From a checkpoint of a small transformer trained on Wikipedia: 9.06M parameters, 11725 steps.
MLP neurons of a small language model. Each row is named by its layer, matrix (down: output weights) and neuron, and shows model dimensions 0-127. Each number is 500 + 25 x the weight over its row's rms, rounded and kept within 0 to 999. Numbers have three digits each.
A block is one neuron, or neurons of one layer that tend to fire together. After each block is what it responds to, as a language model described it from the Wikipedia text at the highest values.

L7.down511:535493447529492558494494506452492540474483458504486460539481477507504507526460509482524506529499497494532501498508514457488518496507518466479498476482511478474481448483539511528486481537527509514538515510528504507509472491470477551506490515478493519430490455501496539486477549513509465522510466528485534502510459514512488519496510501492543495508486483528529488499530488495489483518466
Description: Mid-name fragments

L11.down3:444448498527524520532538493502484495473532508508474477466516505544465481485524495473507484465488478479480553482489490494555547492470473491490507502486512501486534481497505507492482501463512528487504519523572492513493488508528529467449520505499520520515519510504480526496480503489511490530484470473499495525555484444521481512471465470505479483501475494519494509508493496467529421487487
L11.down9:531513531538473505488508542482454511500496441499506483496540479515526480465510493506474500467476471499507555500543548483544439564490529478490500478499466478537484544490491479472480512499524520490509504515494506483474510512464483481491524506496467496490520524518517531528481500526461505471522520439499481509488487535521522542514540454506496529538514473540508533501475466479507538451534
L11.down49:485524480488524519493518506490531512534481520488500460487499532500506528495504532490502498540458497498505531509511495510508497542513444498512549468444520504503514486523498489449535483502518473541542489522488497532493489495470529529489474530477538439496462495515516489495524476446520526489481489503418463457495470506489498540526520478507495528515519526517505482520499525531529557504526
L11.down172:544472509514529459503494470509528491505514476510501520519520466484531524514467519512488455465462521481494507503482491523489487486494489497495523507545529544518417468521547527500476485504550482504448466485490545476462482521468523492517487499463471475505490489523482457529546453525493477489484475510493479504507455523445490506493453530497466525515514529517465482501477506504528523491465
L11.down173:495516469531517459478476478516523528499488483471462471532493511512452523499512497515487528515505450498436538496499491500468556532558451518497542475521515482527481497528547474457499529451504505496545546500493496508507493508509486474508483482499521530579524480496483528524483524523508474493481521514495504498500486501502507510514505512539484485469504502523498510445510490494476528519464
L11.down177:563496471485441485470478473503497493496512496512473516501499477540558499503497467506500533530467485513452491484501485495476539512522510498520526471519481505565525509508519501524527507485500524512453502510507442504519475513511503528542529497479472482504518450453484469525511469472474496469512514428484513486515492458533493534541532470521500504493534553506522452505463482498504504514510
L11.down203:502505553499500472515547491501499492498466460514473473511486518491548518503515506508455459488464463474518499540472547508503462519480513505515493524492518508473500525501465505517518493556500453499497543525513561517513491509487515507468496491445499484506517509488532491471526511486475501486501472446423536485555532526538484481513518483520509466502495501494457500479488514433542516493504
L11.down205:536507518509469519532447461491479477542494542506493496526473492500497492507486514483456483531524505464529540490497494477485494520520522469494534517495449530506458465487518487514487502497492519497482504501459451523496534496486502558482476462529483501530501476479482512505532512510530540481495511494551505515518499474505517502441453491510518477475517497452518475483484492492500465490492
L11.down217:496485488493522469515500509526519491495474458521488497474469518493495486487463449505521497490463527491482553500508471464530495509503497513495480538554494496517510499512548472482465486524461506499524535509495515487478485493559494468449506482491479492539526438562471506503502501508496476524512503507481518521530500496497483520496535491499498510465543521534501463468540522532503473464515
L11.down320:535497512496491490480508508558469527520480509504488514440503506499500540528558514484515525529492536525465470496506466535504455480548465522508506519512512501505513534479474469511465458472514491477487500532548490500499543511527517482531526491494469454533464510473517519468493493498499511416485505504499466503485508525487484517504488483500526496487509487443479518536503500497506458478546
L11.down326:519481503519510505511480510508500474487454510507526489491512500540497497489517556503484507482513509530525470487505519476486506483513513504500503473526470497516442464532487490476538507537565489505543520503540555486454505522475508502512458499472536540485496499491518528460502468455448539456539500477464527474474438483483539483545501478503470500493516491531489489457524488502530519503508
L11.down365:513472500492464510476529499503503497473514522502507479512512515514510494464510500507435509511506477477488507506458524509544482498446514528524527548498512520478510484530511486466502493470548534526530507467494484507501524475506496490515503526518512521487501535477472515536499559472491485513480497493475456445489493516503500502529529537510459488473442498470530523501481508519540490488548
L11.down430:471502524566520488498531550503539465501462517465505483476453479519548505464492484499521512490531474523514482493519487486504498508470504515556506468499477491565480467466476481472488472515462526507493508497496514504528469432476524482487504489564509495520466470507497483441527531514496496474492496499466486497524520528518522504534487520535512485497500493490502472494504488500497512469535
L11.down468:500461480469534508533478472534507520483505464506445546511523506484528513522495497515503464533483515510489510505499525539490492470459499481484498497537486529501480499507498532461509528491505482520513516516481471546489549510477495531521457510486502510509488480527493483526546534476480500549483521518460462458486524482492532539520515504509473500512501490572503511482510498515502508505510
L11.down662:515519515506525534501472489540478504517497529556540524495487547503504533470478487495508499489477510530521511488503464518517530488477510493516493510491516486503482471525555513502532522507497474495524514493503481510533468575490492507475488487482472487466527492441525514514511528540494515496532476522483466495501496489471558515492502513470471471480525509464482462513490476491531441512491
L11.down715:522526476499483497514516532490501521512530488491530461482479538488488531499465454470534482538509492467497486512503513486492470512474456512463458521451535552510491537463498502485491510486485536486498541504494522524483504494465510488521494508473445521540501518517524496535487505513522455560505498530519503509494492484495454481543508468526504539508503519516509485488491469528522495491549
Description: Split word-initial fragments

L8.down93:501507481504497515505505499546506501504482482508514561485468467461471509498506494494453456542492514491520527525481478493513533557493469494492510474487519500449516501480482463525522467526506514530555486515520471500532466508459495510505541463539450522517538515500503532503494452519478474520490483458481538477497479517511506490434498537493485514456511497488505472482506531514496506502473
L8.down192:478485510513521491494483461495517497487497484499514466513517483489502518447489495522513526479459461478469485522487460521492527510473487462497515508501511487483499540459550500542464504494529516531480476496544467473498520521483526533503500425507455492472527562458511505493491498476541508508512495485479539481493528513540491513506548474490482530471475494488502546511446500510495528512479
L8.down451:487476495438490527469480474478525466502500517523527431526523536475477502486477475523516493488530499526480544480488488506526501479485531497490512499480510512483519524481485503534486554469529490502520515485518477497480491547487527491460478500507513465498520502545482545514524571466463527538532476486479510483462487504487461506517504495484451522501506471472477466532527472532514507519470
L8.down574:475552449477500479472482478496483495466480513508473519547511490500471498446510510511519494503496480523477488527432542458492497488535503461522531500448538488510511550494496523483483483490503514487476498513552477502527490488471488495500468499504487498491520488501535552523517497519489492552473516514520509518499468509523480519471509497510509505502543499507473461471512469546541496470526
Description: Year digit completion

L11.down0:492499501533507480513545506532491510492464496457498472513523483513453459483439467476517540523560536499526536524513515477489507422505493508498565508499497473495523561504541490494520476503512527510521491524467496509495511513508460464495495488520477479507529503511513534482486519525494496495471483534506511502499534494534510529487497478481490519459524532504524490460528470514497499549505
L11.down2:503513548540547549545478489459483535527536463495505466518531469470503519484487499529463514503466510508507519521468503549516442544473526452500503463485492524486560461448483519494440494511474517470526501511491468494526500471497509457500504528521510518501501463509467477473509520495489521486519496537519508524516479499495535536515461505522519489489501529506478508489493498478418463474498
L11.down4:509445462470490521486525508512460533520493522541455476482527523512459481455482565457500502488512510488472484553517476528508518523484511492506491469498534557453484522475499564508512493493461484500517481521553502506509482517526489520506492482489462497452510463524524466486496509439487537528479550508486467471502515462497502513540499511506512487455532473460496472500504494511471485511466
L11.down52:480480478530508471523501488476551439495526548503521535496530472466490440493496550494474441507526511482481472504472454522485478498494456477510541486451490503497514489478488536497502488537505524460493535512520548510511524507531519532524486470509498505484496523494571527519457506532512537508497504499511474493508534525537475475470519518514479492523476487492497496505524494496518529479478
L11.down129:551467518522484518502474461439538541537505475534459487501520503469491454496514499477463512534475492474503522484532500523481513485471508473505513486508515509459486481478530454464496483489481543523520435515513497462502507500506446494524515479512501505499531479459522519492487484508459504498504519501543492510518490499516463526466507486476541499493513459482498523540530458525520541482495
L11.down159:503530487465521470490509527562504514580467492508532491474496482509481519509478485483505522489461535480480513529507493487542534519474480492497466512482508523535536498518507518495478517456517503475507524497472526518482496468483501496466488471508516459528510474491462531480473505487502532484528563467497546504508502484486503553527504469491453455476492529494528495487528523508451499509541
L11.down178:526446472517484511475568530479477467485493508507506492516535539540441461455494470512484474497502496445535487512449529530534497506487473529478491521490488508519527481540523517492486479497462480550509480451487471503459517537460493482488499488528520530528552522498546508507512449485508507527482481512462498503488521490522473473539491516512515490478530473525519510466538492507492486532492
L11.down185:485495504455518483488514487502556497538507547535482518512511492465485511507480510520509509505463503519504490527487529497530530499505482484482514550489488512522473547486449512480494530489538510513525509491485500481490507484501542525502541499514481498474528527531477498519504480500525495508529514535451533482516536476473510518525520511508486484436447486473533517515449519486503505538526
L11.down232:490514529519491487489540484520514545481489491490530521529485508517479532497481528516543477484493494508525494492483492502492497470495465511484465515465526487564526497499480510525531568479495504431529484492479523491530500496520467498480472521500489513518477455470531518503492530537513478522474470469510516521506521479528492492478522525428557496501549485487503489492526470454484465471492
L11.down286:538472489528468503512500421519519509488510493498474527536504495511615517535467489518507508479486474507517496468503480485444514511501509496481455556496500492523500479497516482478504511512518491532503475472462508525470517466465458478493505499503502516516502506493513517503486567535521462525484493496489507482491499548511418482496524516514526472481518515486495492532514502502453496520469
L11.down305:512464520506463491505470450501524545501493498501496504529543518524463503547523507513530507479489496465503520515460468487483435474488504495530526510496476493492481527501473478504499471489524490495519482486512514527504506555469494497497501564531491526452518465466534509516492482509500489541534521497517515490488479458474528466473489470492481511527515496508494489543496502512519481463487
L11.down448:476519518479525504481482525508522504463482441484507537460496496514560505462517512532488504479542470492543510484506449473499524496494524522536473467496497508501520493499543502478500489499470492469494495510503537491494503495470538475511498539501528525513500534449489478526518481458502574515458499495486460465487510470511552497480475486445464490524491556526524529437502475455490504503529
L11.down503:501484502488467531474519532507505494553521488498490493538487490494421477488494504506495475539489499521530514496478494495494553501538506429512500517456512487509494488516500481566506513512497489519516485479496471544519512492455458552496550461498509483475542508505482496485482511489517460513526491509561495499482444506513435474501513510521463449488477525534520497514539484502488496489475
L11.down509:500480485471484524524493475511532505470496490521477521468501476505494484453512508509484474476524527509512490522521476483519495473474526501517532513476557527446493518536475500540523486482499508499485479487477500473479504500494472488525442503487509535505519466509535473503504482465493486506520514506500501495517523513501494495490514525500523487472492484476479442550503473498503520538463
L11.down694:491480538513528489544487503488493520517506508497488469476494482499542497506506464483509493510534483506516479513458497531541508482523476471480495497531485520520522521491517518543490486446535484514503455541511522543518504510503509515490504501479488493529515482553519481487518525494480456525499545460477494491465515515486479492485527476476537476507513499491472510471471534518512476497507
L11.down730:484496507519496451517476563505496493463520500488485515519462480473491520552497463514497506530525523456472499490518500489489480500512483477492466505451501489515515502496478500499488539542493446500504527535495492500511511486549471486514542521541507492503521470502517449462509495498488517500502503510515495520508460480531552503482543527491506474503540523507520526531505446539512524530514
Description: Last token before close-parenthesis

L11.down220:469487512515445522458531472499510520510465564521472466484514553517507469517549505478497498526454499511530469458495461478509516526521512502552524450467540505500513421453515523493481516495490522512518485513509491459476477529472541498498508447534455541478548496513483504523497456510500484516493501518506510483499537505514531524490494494516487476524499516513538481504482490497508526455511
L11.down226:525506510487484500482507473497507532562466465524523504491527503490548489515518504500544494466484528497520485514502569506510465490482497508508517548407529532501500510468495502494509504506480469517512528512460522541512503476468536472499508494485486533545510481496475467483533507510476468515490481519505458509505486482482509523494464511507512468455537528468494478463447498548463493466510
L11.down307:538497516508469492483486549487532544539502513513493474492498509474531543515524534483517498562501498497501520504497463492468485531491495515507485524418491472434478517505477470498486530518482524498526489546446483499508510512465476493499491535473517462526480495487486493480520509486443450472519471482477501520504494516463576519495488503467489494513497488522503466503522485535548503542510
L11.down321:511480483498485474517491486486513485470514518515541510487478490485459473537504481497510483470524510469511536497486486531453487488491502484500462520501511501476474509507515478491499480461521516519482478493505512527490534484493565535477516503466525510530530474545483528437474574515459482518508471517526487541482508523486491514508520514461511531508526474485448460462506523485524526505473
L11.down329:530470447531533459503492436536487501536490528490496475490505527507513491512484489498480484519551510501524466471489512469491518516542508454513509493449525550492502524510479471491507457479505504494521491506470522467466496523511517500522549497509479505494502490491523468517482487524501490547541483507502460475516500497474528542488476459536492502500532520509497506507447483536505491483536
L11.down367:520551506466487486523511515506498521488495510533524501517506498526523521505551540499513527488421529489476476492485511527505488475447526522519525518501484529505495533503511491496506505528463516524541492481479488531505458496522461473465480520506510524515507444530517504429479486506501493512500462555507457517515468491505504478547505480506468498524476470520484504503485488491485518514499
L11.down437:500469461499482505488430481475488492513474460488507512524479499495424492502498493481499498512490511487480497525487523492498494515517543516500499486453505492504510552508498490544511516512506509471491536539454424521524509477519479467496458502477549501521494444480553517468489520482503487486495502521496557538523522514477504461511520513450501519455502537498489477494531520569525486548513
L11.down450:513473496485556504481507508498496526465511485457509501503485503500476495525485496471549535511525469534483484480525498503533505469473485510469526477506510561531528505471470498518521517495476491475525519518516518443472520475493503524501449483535531504508491461488483491479518536527478515545488476519499504489540545485500517496499472499531500507511518515464486533499487452535465501461503
L11.down495:544501484508552495511524471498440494533476573474455507540509536528454520511515495500462524530515484479485498511520503503437549495536506509506500513505495508499514472517535502445505491527526501529517463541507493541490493504499535487507464523500502467482502497490450491511454512443515487496497513496487516506510484477501496488505495509496475512488513526475475499490487481499494488505485
L11.down511:525560445467493518481499460495479511516450552497484500538491472534496530471459492488498554509504504516510542516517486521482498468514514480522506484525530495458482486549504441477469498482519512524488469487498490542535523487516487489502480514449511483482533550537524478546480468466518510525541518528505493493504518492447524534480444512503495497464491489504476489500497520467514523501524
L11.down548:445499487513508507538512508482529503469534494507524488491466524503547462534459510494555497499519513472530492487491482497468525469500486523529440504508497530464509471482528477536480482519467488515462481484448543475499507457470530487489511441473485463496447470536506565473491530546483458487488469511519500519501482471495516499481497498477493510485537502514514528514514537456475475494509
L11.down574:468488494512486515478491547482546520538460496521516508526504503474555494478475540452518512479472504472515491504490515522496479495496512528479508483477477512477517508509518498509505475458467519479503487515507520505472485556502520552503493542524520512540490483484532483480461505509512526431478486511515458489484505506516529490529534500556498481478437500502498501506494477460537487531485
L11.down600:455506498512484539524541528485526499561485505506502517501533468454531501433503483500502547508491521478534487494457477503470488459505492467521497492469509460458461471514452514565488517495474464535494533496491528467509498514517468522518479498505509520486462485527479486504513506540430502444511486549476536491508514475505575503477455509519495467508519541492501499526487502507524462490488
L11.down639:500525502498480509490520483509501504538489544523490479502495515439496502547519508501503492406506465521494501512500509498474483489511488541518496538468488484487500472518525505490473526517500484471454524487518497510483478526501450538502472491516523453493505563558514552525480455488517505486443470485491491504517509515538538485499535493499511505524489513473529511510495488479514523483552
L11.down688:573486508496504530480491515466491538573495456545515501499534503497507522460494435503492519484536507505485539502532521514499483538494495521451504475434470475511470506535540474514484473481515501488471472498478469492511502512472528489475513523496449480496501478493525462520502510517522508497503502491548497508492489519496531487504540506479481522477503482541517484494469495478456516462534
L11.down699:534496508473512472491460553479511492518477523529488476484487506463450495498463483497498558478515487456469496463509483505494510536473525523506511515541483504486500478512491492520486492506524514480487492563504536482511542523514501485479508492515504531539529526461547504501464518553474546482487467525527521477471491500514512511428510487526459537492531513532533519500462493512519460498517
Description: Clause-ending comma tokens

L7.down294:481487526528509456481511494508508523520462508496543505498486523526509525499475506521480512506495548460455532487453454493502468492527484522499516478522466490509511513534518482525526550483525469521446535466485486452528508524510495527501507490459493515509501477521508530446519545502501496490518530521497540475488467496513475492498517499504464504454483512487559484489543523527484477511445
Description: Time-expression slot after events

L8.down148:515525536477473538477537523518489506515519499460458528501453507511553509486462473511523524535469478516539482490491479522505509460511491505513498472433525489519497473521487499500472494460443469463473507539513469468526526496479470503466505491501538483541524499487506510513517483504477494518500552498502480519537548499494511499461505518518471531529472476490476491460476495468538527496497
L8.down272:481492512476493494520537529501545495437480482503549508462491552506504517524485525496495481467486510487486524481531474518485516507488537499503469484470495474488515526524513522477482475517485542492477456483496541460516541534502549498484467501514500538502494533523505510468481508494493490497501476525533471492473495545486514472510481482590502525543495456470424521515493467485491476507513
L8.down317:513514471499476510485525522522498469448499512518539490444524463523485534496536504482515557494487446534499524497502516512508509510521508469537536498471533522500473505541484488514474467496520496515555479461505497498488530540508473507487499500542499536468468486490484478462496516479505505511479535484488465536507489489501508482522502500573492492499530473510475535547479478515518491485432
L8.down478:472465512506472514503540456531502526449458510467520557501488547463516525479525484473519465508503506495506462475539510540467488511547471468475433528463510486453520512526492487517493481521504494528503495529519473480484531503481483468492486514511543494496505545517471523478491525512508506463493472508500540474495510529526536481499477461577515510467511483461487529538472490482527512482502
Description: Comma after proper names

L7.down57:527498521472490487543548580478543507442497496506553492489469492499491503551475505485475533504465526496479536479505513520470522498508518512488536491475497507532459521514494529509470485487471492487528468474511508510519497499476509484454485507499522543505510479496515469455490498514526506461500447522551488488505480533507482528474484528549493523564496486507454503503461490502519473495518
Description: Clause-ending commas

L8.down188:495498526513494492509522515490504514505555514525491567520476468526513514487510462488469503528491503470539517525484457497503520475550525509462487500503507474444510508519479506474492442465481465466504468463496517494539471508482474469490499495512515527515509545512549498498507488478467474526454479469508489495547494542510470500541495524498513468553481492524506541484462510521473495512510
L8.down209:465518508503493504498567481499492542499461551507534470500485491483506488496532486462527466489506514494495479483482503530484474497481469470522536535467522526464495530496510467496563582529474481483525488564517520497493494529512526517477490470498520517468463464537511459453491532522498499478499513452508525494526453459498538502446503499477514514492500509534451521527501472503462513473502
L8.down608:531445449471526492462526471484464484489482484518545508501476508498516500464488514497525526531456537505499493455471515500525480490496538527491476494495531478527467459482496543531526487494485530521489513483503537528500496503496500524503520527488522486482493492479454500521496506509561464474476513498472527495527484499500451507456514491497524487461487473513462499550543490527502525470499
L8.down626:500486542555467454489533552507468512480544495497461518548454475493503473461493527519466541541496455511481508519502516477437510516490530503513505518513505504523545511487485491497518520465489515526496512476463475472487510521494557491459510497447498511519483494508493499543504484535530506488479516548466518459515532575488437487473497489522492482507486492478498496484505500515477499503515
Description: Word-initial subword fragments